From a checkpoint of a small transformer trained on Wikipedia.
Size: 13 layers, 6 heads of 64, MLP 1344 GeGLU, vocabulary 15675, 45.1M parameters.
Architecture: RMSNorm before each block, rotary positions, no biases in attention or MLP, tied embeddings.
Training: a variant of Adam for these matrices, 733M tokens, 5589 steps.
MLP neurons of a small language model. Each row is named by its layer, matrix (gate and up: input weights; down: output weights) and neuron, and shows model dimensions 32-159. Each number is 500 + 50 x the weight over its row's rms, rounded and kept within 0 to 999. Numbers have three digits each. A neuron's up and down rows have the sign that makes its largest values positive.
Before each neuron's rows, "fires in" lists the words (lower case) most often at its 100 highest values on Wikipedia text that the model never trained on.

fires in: "to", "which", "that", "helped"
L10.gate965:499464530551466499489436462455508483505480441497564446473586445507589481517575392508443441519535537422543503463489549479600542574484485552516537468494619389515540585528669412448481470399503432488428519406442519401421527474546520539461582510489522547499500514455550550451546512482513463456515598436523468542502494455517494546446533443467437489459458492467505500518436410479517463536432
L10.up965:547508509479512488491514512506498481454435418579439596459550477466559554490584446368476464537514484438572483445480396464463616575494545466531490488456572536447561567376572532476464534439472499469456473458476552486452453506494407564464607349520545498574507526459540454466521471574516419512489543439600496452527563554520500591522537511530428549543486519521498424501491484500454524403542
L10.down965:628429480568647423536528513472530484489444431513457440500538549484513491489470567527491517566562441483440544501480488525498456476487437461420435515482474531502490540561408440486504494511451451535513539420590504543574584493515597468569425570505454521522485173573532473458470482515570508445554553510496528518512516472565492453499499437465587476573504479514501544508485555387458406466552

fires in: "and", "were", "was", "it"
L10.gate42:455477470435474546481545472463568504432612500591470456406518488523548426496578605468561449486584512415430525539479439531502405507417510457483470517463447531513469518462486528630409514569439501467478542570488485482616570534476594507465560506469532526512504538459566505533503497527414495557572433505528576485531484567530502446525366519522573517506519502498536550523476464478551566481472
L10.up42:565488519454447461490435551515576510557530510531475561441527517487500499462457600466546483556530601447346468508475529500491580564465476447532544523517465490561438561549497597499549430435539551540499423493504499439541468417459409430530582569497591513501526509577588517478462489489521540497555430423570511540442460432593506541476472532567434427427559473560586478472475458479537520495488
L10.down42:483566525434533522417534540459531511493463393499492489472454545470493573458543540521393490483510508424570510478494397612451449581500486522551523440469536366351536453506487483503501518593552478536562527521443529439560488522511561446492479474379412476558453418453503487629519536474531418496470408451471491493585535483445485510434404496598606618503506602451468483410559648493457475520466

fires in: "by", "with"
L2.gate976:481556418586430518567460497498517529490536610444493483464632440570493518441540535538489538464561573395567549448488561493522517517457408543491495502537496505432466534472517467510390512587502455485470503505518506415553439485542498528539560517526532498535472521555521429418509579529529505573444616483576526571482420457612421478544518509405481549437523473553585532443460525476419606518474
L2.up976:509524479449459570497396522509447550465436540530500577459544482477471486474511572413506472436524590482510576492520618504526445542490467465459476542523442520348550562433583652567499534516603496563560498519511567458552490487512580404477538502573565497504437508521568470434498521515511466429502504507594424497476512487493488503532556543551502421514475483432558540490494489505538588622403
L2.down976:573445428577533516568547527487522479560484489490505429572510525457501563477491423540508593481507553493472467367524495462570446522473451533506432473493480469620486536471457409513497567523445495456429462503538550457504464527534502501445457587494445455496451238447441513544502439535515522525465567463528517570523448465495574556446462410426495525518483526444501583578541386482471485487486

fires in: "in", "into", "of", "from", "to"
L10.gate1280:498482570373512478582527472579564525558471530486478475459481563572534490435579502420521423490473506526534421513431446562539488490502484483441491456429574416500463499477632533488447444523502538498468440505469545424464522613563494530517529501517533556562564501437538553557530499534450658494447483456462444487489494456511483500498487531520407352543504496561446562459547445490481558443507
L10.up1280:468408577433493509410558524537514505502457468505492550593492474483546499494468513464461487512511436553613517497532473572478476462491435462482466471479464424521457446557488443519484548551536525571508457464552618517557537524477505478462514517462440491525505501476594512496474433513573500428386453432504413588523451520470441498503519406585489424484450491547483538533530543535472590570523
L10.down1280:557420426441547489434440498438426480461468541488566529545527534564491472514506513594477521535511473529470583450587525481543480469466497468457482451490526571492515454515456534351519434493425426492523483503499507426490389387479571514503561479461417475533412366423565347425540578468496493454555531533542536578533388542506496578522555468506505483478479451437481510416532553490495474406499

fires in: "may", "not", "council", "contract", "now", "maynard"
L4.gate1256:422473471434508539530526477444514465489431561519608482534475441507406454404492534516431500527512433520456495611470523490572483492515580505484537508498600404494500504549428491449496441444463571550501474434514433589406521508557488500525427461408565465545506495462517478524558639496498575386454525429457473585542426533551498547561517428504510529417452522464499589458464552511520537564516
L4.up1256:497460388590435457600485535446535603512441561582477567559457507439464548500453460558486478527436538512475519533492510483492491455452510486520420565513537420521391539483499467485464451540518513576412468465532427523505491528554496590506505479539476517550491511528448503411534480404616516416468523536479423620382508527561429533530536442443495537463548495524595440438462561548546439466569
L4.down1256:553560583428489548440484492565407390568507472459536365511537534518469482495462543505552474525613554486449498538512562488517458523508508542516570462460473555475574543481538487527594510450477476469590614528496549462479487472447478364484513483507492503520481528474492509567461492519365478586562503464518604437587491493483557447495471490512514532482465522466446563521507482420495581527468

fires in: "to", "and", "are", "i", "by"
L10.gate423:521499421395522578468555471533426502467522410566507508515475493533493548522616479517382431521528554457474493474392508575485470550486405470469529493474527438483555527436540508477513585466537418441458520451429418452444478559558586588539543573501553486470481516469544523444520444550437560570517514466442498498404504491482473515461542523478480481481561529447442488524389485559449465446508
L10.up423:533588578629518486493442508582495460519487480520515346528511476502552429456547540518423456487567512507372513564431514524506464467488471472446562489499474484440549472481476553545534543604457532512512560532476547506501531550533486453521481553520555476498444481472569479452432514462500497461468564451537470499413514464418525581512482464448609575588508537530522525517621567454492514428468
L10.down423:539497454431452523509459476442427575482530565440562593426493454560496478572543561533608452454511507529509533518516527456588562542530468485539449465518505494525409529513615464521393529564461521449533429477459508433524504467447500532550485438482522501528472386478488527477484524491525512480524423514484572479506494562560533452454500478440432445471477560523496505517477478587503561601525

fires in: "for", "a", "to", "that", "so", "than"
L10.gate1114:505525546502560572404621468469492484501539568511490525458480430414468424588513466602524610607514452416451483523487533434523493542549442419483505458443537527515521585543465484453390539516445465574508524442531493501475522511442487496458439430472537511513461477458521468558465575522529547533510513483513541604571508530508580508444504476508423466492463617473531418540473497443555461427501
L10.up1114:468458528574500611343522506581503551486485507491463521528557484489483487523584590525407563495552462505527470514490533557515555529537510513500448485550569430522556487488486536422534512520439477540469486433583461532459506545533510518480559469411559544512442564475517538479529415464548473473527455518466495480440454602560557591509491452518409521532472458468402511524493463497599536480470
L10.down1114:524475617605567478619481576516536430505518520482515466611516492488510477573488539516526439496524617458497517514487528429509451538487426508530477504422500536473565376582611420394504539536548499479466543562453515401512569494546515435551434548392428578520549343556493491566527524475484564530445581440524495544523548520442459443531567459487526513492507455450409430553478448475564460431527

fires in: "women", "female", "she", "her", "woman", "feminine"
L8.gate760:533460481466527601489434551468407425420528539590482471471531493477496435475589525488563495478514327506596469492493490458549471510569472480476426428476505438438490469519528519593361548566525532477556524549496472480544445539447460507517510487575553581550569501503569516538462513416501439458520548584503523541489536535427588516501442555560450441476587463509421584561430436489456499486523
L8.up760:557448474571499589456497501513495486376464478560531416436530462512384452492499596523562480525515476437593532484496466558507462556522469518469447490560533581408476535502504487517562496543520528479601423559505571408518450476421472523425454504571599511448504541475535527509508548434537482486493430564567430559480520457509497515479522525490480549527540490485554468580361490525491548450532
L8.down760:430545543461525402515574466521473493627494503361462508537559459502538562505476400485432497506443545510493475484414521503468492484465534537546526490466441474555566470544475555520479508524483449507356612409466420573457593474601491496513464593410453444492500434501491440460484494578489523475468541434456521480545427518501504522430501487495413560553461439481521509465504518478458472500487

fires in: "most", "more", "first", "one", "an", "majority"
L4.gate85:489373457551453428520476517517531516543535518514665504536557534507486469487488577578518494569502559500549559504579516483485436580496438496543456423496427551438533655452416432528428529502420376461478549443443353571523519479471502471526512471495496466529501509413496481489525511531486480451472565512530461488493494485551501530464508503500508619459367481514495477500484462514420532409462
L4.up85:493528447488465502497439487508601526482532468508397419505527424439534528453542450501491410436537426422638462432504507483468472475546442483523577480444441545471535439505589520461529547544512523481549489518558538469540454471488519550500434477477409462479541549470512439417425451433453439513489503577550584435536511502473511447509535475463506517505480527573509406535547490459508470395506
L4.down85:462374512542510477464548549496426437476475573534575497459496650547481510576534578537529589571475564613388551546507531575538585538468499502459482500512485454486459503496370570470470509465458503529471455438480468530462524577479494525507519450569537576498527671495436520552556546525554500506483471439602452547404488478503490571489490606555513554451557523445524501442457498523504464569449

fires in: "where", "which", "whom"
L2.gate1321:429531555496557453484462482529594431536473539519535471494480479523473484554589525539481565473518468541522571476418442567561588459539472461453497430432519454459513496535528524409472484490481529564535523439466459599462568443536533523366450508562485563416562482523520482481536458575410465547489522545435539483507474522433520481523424452553477508495480526392516596515452543449565515519467
L2.up1321:412513490535484553448440461455554478511533436548559486499452502563548430446508519494442562537533483595457425507436526578558480545602457529560464477490504536511482560440456508533404511484441546605592520487464517449547471487517445557538542547423560517540558515503463517487412450513514434505453486518494392529489477478525428571415522533395560546542514421530521377520529589507503573600424
L2.down1321:556451524526599490470547556528439533541476521510460549451478536522511570587549461520563429473499546392560539536545543436469476486460507459433552526503465505494524479545464479470613553545482407394367492474529469543451519486466576442457519500476517495469470457459540500556564566469458605553597571453520625517520597512489594453565465541594454431374490563426520570511442485562547437433498

fires in: "been", "be", "were"
L2.gate79:487478474572486565550492553557507474535556548505543515521533496484504549519470489600521436562494534593457504565419522565507488413506444549488513603541437472527519517557483549576542596529512585367502416413415508498582469550498442490555420468510521430504428524471479477496437563515509523529539448509609467419503406455544416467572591373498606557532565457504563507545504599492471540498517
L2.up79:486554552596512508554513564528551480405463528550530461521544417394446574466484458555551507475559434415574408509561430367537596554488487540459552473502482486559528484503379526504540488360544556530446541474406507494510535474495477491536520450422591475492536512514575447392527521504444493430440486455522470575571502515490554540476328551439424567469429549430497503431533569521484548530507
L2.down79:579503423416492516521490496411424521485403507496499529492442533551558480472543523450550378497442487438504561496420457618431502528452523511503456529524510516428483612460551422466544528523498474515523553446617468521562493505482481551485505424473526529505529386449457564584499463523508548508479440553529570504403576549447523468528542511590546467604538525493487443570496481481466454533504

fires in: "high", "long", "fast"
L7.gate583:544530480466452406455591481585451523612495436532429540564602495507502452514525490472548494475517607445521484570487498530481546442540463479406546464462512458466500410517528521521463581502513502385445447545460464514539482504480470588524531475430509493574457590556514475520425488515611523572497389464553526491524557470487496498462441504524489425572469485508515570489430599504491496556509
L7.up583:473640414458484473531534522422506470564510451537464492571470529448477490488524562496427383538464499481520410537468586447602534526580456497577499420489472485513475447483450435519534518487497555501505495480459465492492474489557498447523500452474449451483450522528431395592568566502614517458516493478503518477558523439488441421489495438489534536449444506439420490574546554581524509556495
L7.down583:549538435599454471502451563526495481537549488461463346499426508509387505503569575584503488505436570486466500469481512473504534466545563491490491466471449558570423522489493470454529436503492523559457532478486526509424560590550599486524530455466517534423502458497559605474485532437521524561521516465496455588506503507477408431510348428467475530532543474486445615533435493479545448513472

fires in: "where", "that", "whether", "how", "why"
L2.gate252:586466441393492445429495482566561561456438523530464601466523506551440451475473520421371449511509506506522460469475476528464540495523462439544582453474504536506498454557445512496441472401472588581556555507512461378530499572494498579527521443430508562400530460514538408544458508520500451522463445529506569495518519514447559600407442446526531488478504422513537527488496525541587452511487
L2.up252:516445515526482543442502478649575492470498571576500513468454479547507404454516571349484548600450509543420443560483526594448520553420478402576553557496493509483503539530491426452602433453454573372565562563544552524448485509432401530513515484468536526413530521512445511489488468446561506513408500440502492531535488501492502516434581488505515384625498484550500353505451516480497484585555
L2.down252:530542545409511479587551544446525477478494456502535516532591481516533583563487422576521385460609520483507539491521462465442437512574486564456470485502550463519586427560578515526513555503514445546433456431518445475492479573524567403474476503472533453569593493488517418509492597475487512528590520553540502537478536564437488558575442545616477567379446468459492587589505568503533495449503

fires in: "was", "were", "been", "are"
L10.gate26:409491499422450524559433567490569396529526442456399518491529440478445470564488500536413480494542510472443445509524474541590438582459466485477556485404502507494458535483440529459526514547437526486468491496503478469536454495470466520600549480395635548507437561502563464485477457461527514497537436464448450573403452453484507433540516466487536514434544422632556485487551550462451574447498
L10.up26:461483458457528446451592528490464452437522565522427587500528418454568500408466450501471496543560544491398501441479373468591552525492497563579443538473491616533555509387456542447485421455575610495469484559458527493517466447570529461550552505436454503515453484490490526600492525557468510497390593488542450632494548517492431561468505460572490455501468518495542463477544449472486413521462
L10.down26:468562537431499610514440460447490509507424476608499384500460498511466379452482563456517466416488550421633503420457469481521430557508489494552544500476525400442555515477468459519535534462473482637521510546408515441534540515520441499555556413459591459420466544463396450497508490516583559599446540474439553544445422487577499576508500436498434556552419462490604477569468587528477467559480

fires in: "after", "when", "because"
L2.gate856:475478513499530376554515513497547490488475558561595533551532395469481503501561525460557495554501483526531494457388417508529545430482522450461531518436534468472486562485484424525537504482395510434470507347518542513424495598421489414413488504584403516453559496471453482482570529514567430452546534479501563479593529462475543477466430508666485473539502481480480545511462475425534587493504
L2.up856:455481468537441449493529549549474413533525535508520514514499549409521437443520543575407457470463554539534392478466509510532502478484475522483480431521487437610494537483475600533547528472476547501537568496504595449584535643483511485553464481524507485370488539462518457451438478532431415455487486439553500530540554504515447552509547551478517477501449513518521482534534529550463513514494
L2.down856:566461530448554551492429410451499584501462447505508492477513420557467510525476464452586514571508491499543620462501481425484523522484542497473522558455511489433527439475534446521447471521556500427510453444494469524423444419463435556405531509542486531593555558533503577544599474505607539525496511582524491457453447446558622438500436462534531516496616496496441494489468543419504470494518

fires in: "english", "king", "by", "french", "irish", "welsh"
L2.gate145:440500527494481502484538497518519606467421611491465441472495469560433435492584501536522504536561509438460482460504468535476521578522517585449499468492498502543527508435513385541346517564479467460499438477437451506476535485489486483496471415449452495547581543539489445502459541412510501443467605455500490561506551451517532426562486615465466469496511480566440515517478519434529445519523
L2.up145:409576507510487469608421520487558473529559471487512565464582401562580514596479458496450502479502399482446439533440489546510438521559526538521453513477431488385495546564469603564562503481489554559551438438568505575501544343533653411491540497481515525540518495545551405564566560494463620493564454514549508580603504486510505413560500459467517483492557497494593413479429471586528494540476
L2.down145:508471523452396487476565494466514588511416581462481444541480559510456465438538544415536536492467538545568570442492466547472489569512517539476512558521556504568450418481523462457487543431451422470445458531486540446530522584454420585478432477542472557499495691487460573509459449484545420475476501411453517436395539492510530600453507521471528455510503562520478521494548419490481472478503

fires in: "have", "were", "are", "and"
L2.gate635:539554548507575527507517587422522494516509531494521461451546469514464577387573405443588404407470480447521562524535526596529414532584503435526551499461487493547575494539412439439511473540507368442568528599480381562452478538537520520547520463528553495579437500450519420412478485455415509530489585536564450472582461429501476488437462614542492470436471510489487532438522442474491441462464
L2.up635:407572485582481463511496525498588486568594480486438582449579441418410578521473451559467533534449431482523571572517458571523533507591441541506559588482488596553432521542488522363496495556470509545522461449385522549498495486450444412455540504505482561456574486453490405487494490481515418521518476518534466453486481507550459495504506508484575473520465536425550452489501528516489426603536
L2.down635:560508541429391515572479480514456477492459478473573425489407590596475461433508477438514464468520589413490528459546535454532514578444532514532439477497489479504618526503507484610437496414547501509500499572592438448512514487512564588521465483393546435530424449517563590465526429483507586504511547447525570597512488502469562479415501491523480545461526512538455524550462498506424449406494

fires in: "he", "and", "has", "she", "also", "to"
L10.gate912:367547512497418542467582491589529502527510425511535506392454490480455528447486515467488521447439537473554504441427455531531478515528500504460532443529376444542522530515545502435355566498496462501471512543530457502441461470474495410528498516585499454449504549534491432578521459469492497497508468503520403532490518475402404430588543426492522501474455419535470575532418545491497531470546
L10.up912:528504591499475544542539522504509485535507442597494578535415546485444567462501519425475539463468532436484459513403447529585567609557483460518496497485490445503569572504551545432422553532536411479493503497429430443517351465514474479547568557473446465545561547516615511609500487510466427510451430520476562498464487524379506517498492455436477480384418417465469621535462483561489480453488
L10.down912:474400493525534547556498524472540561598473506531445482460512412470593460463448541505535516538532521605499503579472534518576467574487501562439493458393480524559574472503569519471456505454587585498475552540564502464470404457494486439462471489430479520485435260473485487514504465450533433545407434493464593511530533476460560467515465400477439511543465488406485497500442510527544410481520

fires in: "with"
L8.gate599:537343485520487407463576507523471470431499446573460522521516543489466450450503518514502571507526537483600537479610542501444571428474454565426493584481411533358519550491480461559515448465460445419421558522505661459554475454511412534453541505623462579432543537542484551457497511507522463463473524412472503420528520532502469484480545486507523509427587438576507524470434514459414549371595
L8.up599:515453529484526519532554554495484577423472419386434527494495530539488485503558548481490379489562406476470522462504463499481519470578493569509431530424534480419534480423486494480427480446495452451464465444493602540499497505545462561404427514513553524528384494527490498489543412523514465435511529515538603459446505554477501541488593412410567470482453578613577570500436418478495472419538
L8.down599:628410476519610480504490436527471497567445470607480414497543516365521519558433422563566529438560440520553481549417502501489522528516481477449479467542400607521484554455507483495564532588494430460544628537469450508493522604503529483507554451431481471516476309444489488537542464554548547522520492461462436559572492517546618463452492520539440493498478551523432442587587536463506495520491

fires in: "because", "league", "after", "due", "twente", "fody"
L2.gate1115:436505571466515501518558464457516401538451549510495456513452532458562497423522633530445508424447419459513462487437483576612546553448579367442487527458423372544493493529513515562401526476454522392484503523492561516539397472531505505432403426507488504428536506498542523520485583425519566576528518555475562477558562548537561442475539554605474474538483443505498498472606496425438550587545
L2.up1115:434482483530472511535534519577587494552530516479548506487535471510495486543484596478400484496604405465501502419459459530439475499411513502449545494508495434483477548473448484565516398455475550507585564532568516527473509451561535514461470445535476509445469495618466552499474599477503589531463430488546500524478506573543476503426533543501441490549516471580424404476513469517521545494445
L2.down1115:548485450477532520402497486483442474451566492479517556485552472536477454486462366503607593500467502522520589511461488475532493406571439510502549501486521489443590454484497445452519513514522504466396445475441479485492520557410433503537566506393487557575486402508449569483513426518538486442533521440510442496459488486475534466516363478576554417496501509473446539549428607554600486519451

fires in: "into", "once", "instead"
L2.gate470:609536509443470497507456448509478539524465495475522501580463548487547402486543519464525442512480551424551532528449592532547509485509432573347501393517520384503580589467631524468509469507531628475411479436526415487443543503444474525553545481475506492512490528458526534514406346479553514554419502459470457464458498432490505603455581561514446538434511517494565491549458526367443547425518
L2.up470:415457531479464514500500495463567546523539567568487445502489517389533440464503510542487503514491541432486537512504519507540521457473493552483526525521539458500463554509483500455584466494541568483531557585384615558491559484434569455498539579454552544540520471505636441450468481500428479506450524356442462486609489395496417587490508540536415472546478552507548421486502520459525456473449
L2.down470:536503542453500502478545551453498389542480452531497561467590484489403454540524454447481603582536451513499475506525481533513533479549525444502498483514450537567547426461434479544463572495478435436475421443600470555519456551567538514466567408542487494470497550490463567523529513497558399482546490542513598529448487472464622477479480577470546534543525498527506544506525448547527535561490

fires in: "when", "where", "if"
L2.gate854:557530495616491476516567540606470524565490509459527432434608469441533451418502482495483490523471489584571440445504515472524522505532418449471478453427520484413505430484510518468550477476507609457509607463497527466556437532483418512478495537576531648415510524512517524476542499628517448586457511524452543525514530489477476515502502543545567542524551591475570586359526556438477458425492
L2.up854:485479586392485473456572508546505475539543532516592540553477455528544383337561591467437516575463578535501545520503476519618511546546461537545448464458528497444516399556460508506520560447530613525599511485529520503532476561464486503472486510471507468397623479468538471459553533523562459428487430483478458519525456395512618546435576454541510472537484444513409504490564466470554482579488
L2.down854:523504478583543524534475507482457604510395449495448564504556463441494508574554389504487474470506430516526555466526541432492514511539513413496536503560506475502582533425551456531482424512485378437548487496461528486466481517495540524486497551413487612547408587547513555614503444507486521563540567583523604478509502568467404476647384430518511525506531546495620620527516546554447568441451

fires in: "or", "and"
L7.gate748:509483526517454492549520457515519384437463592528451490575496513507462609495593506432559540465456507401561513418430492675514474609530560494512435505468478432527506547483532412453433634543413391468446455498496446502504458427493506487426531443540583502484425546554490439559490445402460412414515412563451470480513504474517548519484587611561463522449498498480590567590485429483511503484578
L7.up748:521395470583544498450538526466533518561573447622486457457458581390525440548493486582537527421485482463506547518465535532511507464484450525385469451441588554514572441520543518507493519580458454494494501431548541472474597466496449506413414476480475459469543481557434515627455501561514436499452455421423529402377444550458487435524567466378546532589533474492544420517509436582491497530450
L7.down748:585457535519442495517488525540536561524507523470485535454471539546489440516570457530528484436552492538534596489532559541572550525451457511510553603561452575512470524536406514432536511528526592488512530489503498492650513448511512533438491505456401437536425420458555419524447475477419471452448405606471479435523557532534560516419562554523506451489485386487510541581518457502549412558501

fires in: "first", "third", "second", "central", "2nd", "same"
L7.gate536:560519488542601423449474472504498496449601501476472483561521519387477480560480506518481539515460409545542559494520477555524551534590557489483483502504509499458402519608539555445442591410482534508504550523524461483543459550599444534453430476592508468575436458453494495396407593502457424524402449475587486466481475533469582509454382520404379438458560503523377474431603517415473487567524
L7.up536:458400515568464516480496436519529580514526534462520544510483483557466406442481523504542495480529618490406460586508574538454387596434494618386528468516504581529455569477543466502519350443499475519531469577516423408508464537523430409539530562542558436559456531530534510554454416531547432478501377466505482570583461474394545447504572580527535515533470521555569463445483543508480480436404
L7.down536:528555508500518464523438496546476497472432531463469536510535514384602486484538556488506414486481417493493528513479455407543665496530449412503526496543509449625564466531468507579491564489481492410600535478496506510434417450551556605549505513571476515483538492564474439526481562489401502527460518525509492522495475541534503485491490431495449533528439491469446556516529491443528450602492

fires in: "second", "third", "first", "fourth", "2nd"
L4.gate473:484473466416424467546494496500442547497523522491515508547523470515470425518485571497507466502450437462497548512474486512480472453528477454585605546562516514478517556452406516455467532489504457501462509462526526559463488582548502519498598547512503525487336512489492484465558573480481430528559519411490492496520470501442507561518439493566457635478550499527393539461456566518464457446541
L4.up473:520497502520399450501549448508506563477517547608525430511559491517445439526486575488491548515482536443386555544541575482455451434495486468516391509527515547489406550478541510509521519520440493544479480579392467427539548423544606418406582516395534472496553528504472459376520520482455595448472543591581492520537620560476454460473616511465470430525563486545488480503571501498511440457524
L4.down473:498529482541576566514510499514531490525542519514462552542417488468578527466529510568479514484464514536577431500532479454536639517532530546532532523524431562556520475434440522430478524479485558460519542482487548557493441619503438525555473547628493581538424496421494532545502532512428437661522478454463501510427372437535541498526330460537620586487430486439460530541469504480490547518590

fires in: "as", "under", "by"
L2.gate930:541547532469499526517585504519474489534563564434456485515591478546484506506557560430450455620473596462596494454504553481406642502572526483516454461505472512415489473515508540440579495484513477432489517487526586405570526537435514568463554508537582603460494519562419457435572494487479517544447565459485510444503555523515530482566583542565515491435512439499540564490488650425438539444493
L2.up930:606556534485485549451491555500438578532538509431536463522605464580522498535500599474467520574544530454564522435583452476477492539512541501577405423570466584439493479541530554515644496558533455478569591495576552569525581453517503494561498539553518580476443510568451497477529518447443579525516585465527502443478569571473478551434558477474463519476476459494513555521483563520529506451455
L2.down930:480457481625673444487531500583484425517485473519526501438441567445536440506486411527504554399452435645462482476514513476545459461471466462579537489547478433580465411529473444529391490428471502524446444466483448489378460508522432442462463593482487530498361365524554505518524493467597504467509499540514566486557471528507567476483446490459526503582447535460440549483575402564497452601527

fires in: "both", "between", "by", "with", "as", "into"
L10.gate130:437471533524536473557500521532436504578522531524473551515619501545593356485536548478517461456462497509503473480586569558445474475462524502500472431568529446490507606444584478446531473535466477406473518461534505402439460572570441459475635502560467490505398528491625507522493559561449422512454483480486564434531547491559464473511486441439478479565594478554483489460510438368487530465480
L10.up130:499492434390514498514553480554403555510436473571451481463445542533474454524483479567526511527567439451565444501596618512504492455425430607476426518508518511552468531423533466435518396547457459503555435478480405509474442566469400535492573476505528430574412503491509522472440567515466504480538530548517584522529567406499465458481561485461531445482519516443471435480420455444595540407496
L10.down130:499426509460589484555470417520551494534511540497534406418434495474551550489516404446552491422524505552608452464451496467476542546566506469484559436459469576418578463481504527550523498526420465425519508441484537575460534523426457440535455400485429478456452282472454420491527522551553501526514501542533515486507499479543518581462555514464513532535467485465462558545604502611450482522484

fires in: "or", "and"
L2.gate1302:567454593610491445522571602536399509542484577597546526551443553482531568448516588456509474545503554462466608532413537530526515482524505517450558486445488580562495482425573485536534500491484445521531554463526530564420554584492507478463508535503543443531354490399525481476417510499560464546522487565426457500516473496475458579501520388413517561514445532411522505560577472525514503474514
L2.up1302:579564537540495524494462500523543489486489555512454469482474525478554496501520547509489570480539497536417515523504590518489481442436533488463540524452544527563521417453489578462641490566525552495412540471499607515542448434546543544482467591527412452495567486467596523482446539442547471467465546530428460574532493478421395565529429483413483531454497493482542420467451538472472457589493
L2.down1302:504412520498546501549557521478536521535460513563508581525487487514457510462575491430525402567497506454561568502482427505468503559518546501546468487589493483503458457526506525519441483415457424429543547521494369515441559580489523496450488438469470505471391522511417476539489530518481501476503471524531471431467505530559609428415496504524447475511464512570524571565506458522537567472556

fires in: "women", "husband", "she", "female", "married"
L8.gate271:503446448563476611476483497473499444421522493559468460429513583544430436543542590480497529526560486409522546474481495551403473582570458575441469528523530473421535413439590435543423616557551429507560493516552540472577422544432477508526453486533529520508575520514584495500479492473497454497510517559512508505504613541499520432506546526518460502480556482553420637508428485492494565382543
L8.up271:560457436579509526468476476505494523407639493526489498470481483520530476492545459498582559489540427523599485452555573428467483522548417592541588523543521472432446527476537507562456538514476482448527550590510573482555409516424457419476465413567528543521496527516463612597505496437490531430511550578527474539397525457438530480536575498457597481525503481520531545498482404461481519494457
L8.down271:444472596428576443551548469550440523623486517345448462587449477536503540523507427506460539480468598543423425473497546467481526481464598492469518507499428450584516573449421602457520504533489507469396542437501461511433541581553505528534512499409451406482464408531403465485467412538548497574515502350443489438534474388462505488479470496466515525564538439464526436468517574425430490549511

fires in: "that", "to"
L2.gate123:476513471536465596409472489532543520601543465469468486408494517505461431482537564545565494443596564518461439486417491573423586488448483491525526542421532468450479501438457455533489529587508585485486448504511688456535488448460549588555507485616467532385577510467466522459527511532570425604422425475480412588491421456497493497476482462499468509539538491534561501388513543489553454481400
L2.up123:477623545478448540344441482545474541554499455524401476426404574497496418504488594438507493468500511500481523499408486551498516471519471503469518495525488501443478490478445523463548455536502533565529472423470579408534471463488535568454512444531487431500541522490463524486543509443540518568460468469488492618446457507543537541455519460552452503535521516582487505403531505447538505486529
L2.down123:551411519475510500604548551480527456442522438493579468533505468552494609554443428506495490487502535473488553416515512436554415581564536528534496536500475526512466563593523391471481559451469481504550531536474447461578517593563525460560497536422503535510503258527460505473450436560435456426587546569513510477478528544406481482535462481435489454448451453500441572551420557505480490479508

fires in: "high", "long", "air", "late", "twice", "longer"
L8.gate835:457465508454421421460532568547509483529588569550497485550488596481341492518535533537476411482600538437462442494487525517515521526573555485496489467541497528541538452469442494533495481414508461509467434542418434395507396449594502454532465439464615479545410550571478536500424552481475532524505338501561563553509489529406451529523526504487528383495484413577506517442433504481520473431446
L8.up835:377479532443552501563503512555541471541508499613513498542535494444444580595583608451501506551498507476523527510504523495516510477510526510465509512482452506493465441454466476508569542443511462479471553522541527492516459548502476475571401463524592534497492486525539558458547578470357533666502391511509559533516484469498530451514438507480524443529494460495481590387526587544501504473451
L8.down835:572441527486514472483464466505592583474437531427591472525524455416462467532498535484513462451484498518565526522461459406415566435533547508505575504415385462539524485560535449481497521475513494523501461395455470457485496476526415453464442402539524497472434418450485544495505575526419514556508484496446439437466595515481527435544454451516469606499499461533445489470537567455547481516537

fires in: "which", "where"
L2.gate183:500519492628540517503512533472545440519550589536538565645370445571573559434538534608464530537496506573585494502470491519637528488542577474468408492554533518454567472428484521533512399550383461487516441460536511576504496540442471516537512444534439433448556521537450437512471442572504471479479474524411510563457493486464475469530518516483484489577401520518616497543528490462471572518489
L2.up183:446588527501475459461452496536437477526464548513518417496405465510543555485527484527487577494538580528485467497412458525542452567505559454475526433515515510447444516431541507494620567476534502532617576509565446585554486431469420523432500449528520488399410535475431603581391501592466483423398480493525525425598577465505496513505501563457550448568511448420439453476603615534542473582370
L2.down183:508524559482580524507483482457536494472549439439451527465450582471521523535528425481574382482506472496510588516499478409431527458463495493461492573501526387541517455560504556539494526466402467473411517435458500432460540613446520454514460560544471457558486563443497455527448492456469485601598533510549501502391515554495563484387496519615448522406467544518566540588499406476508521452555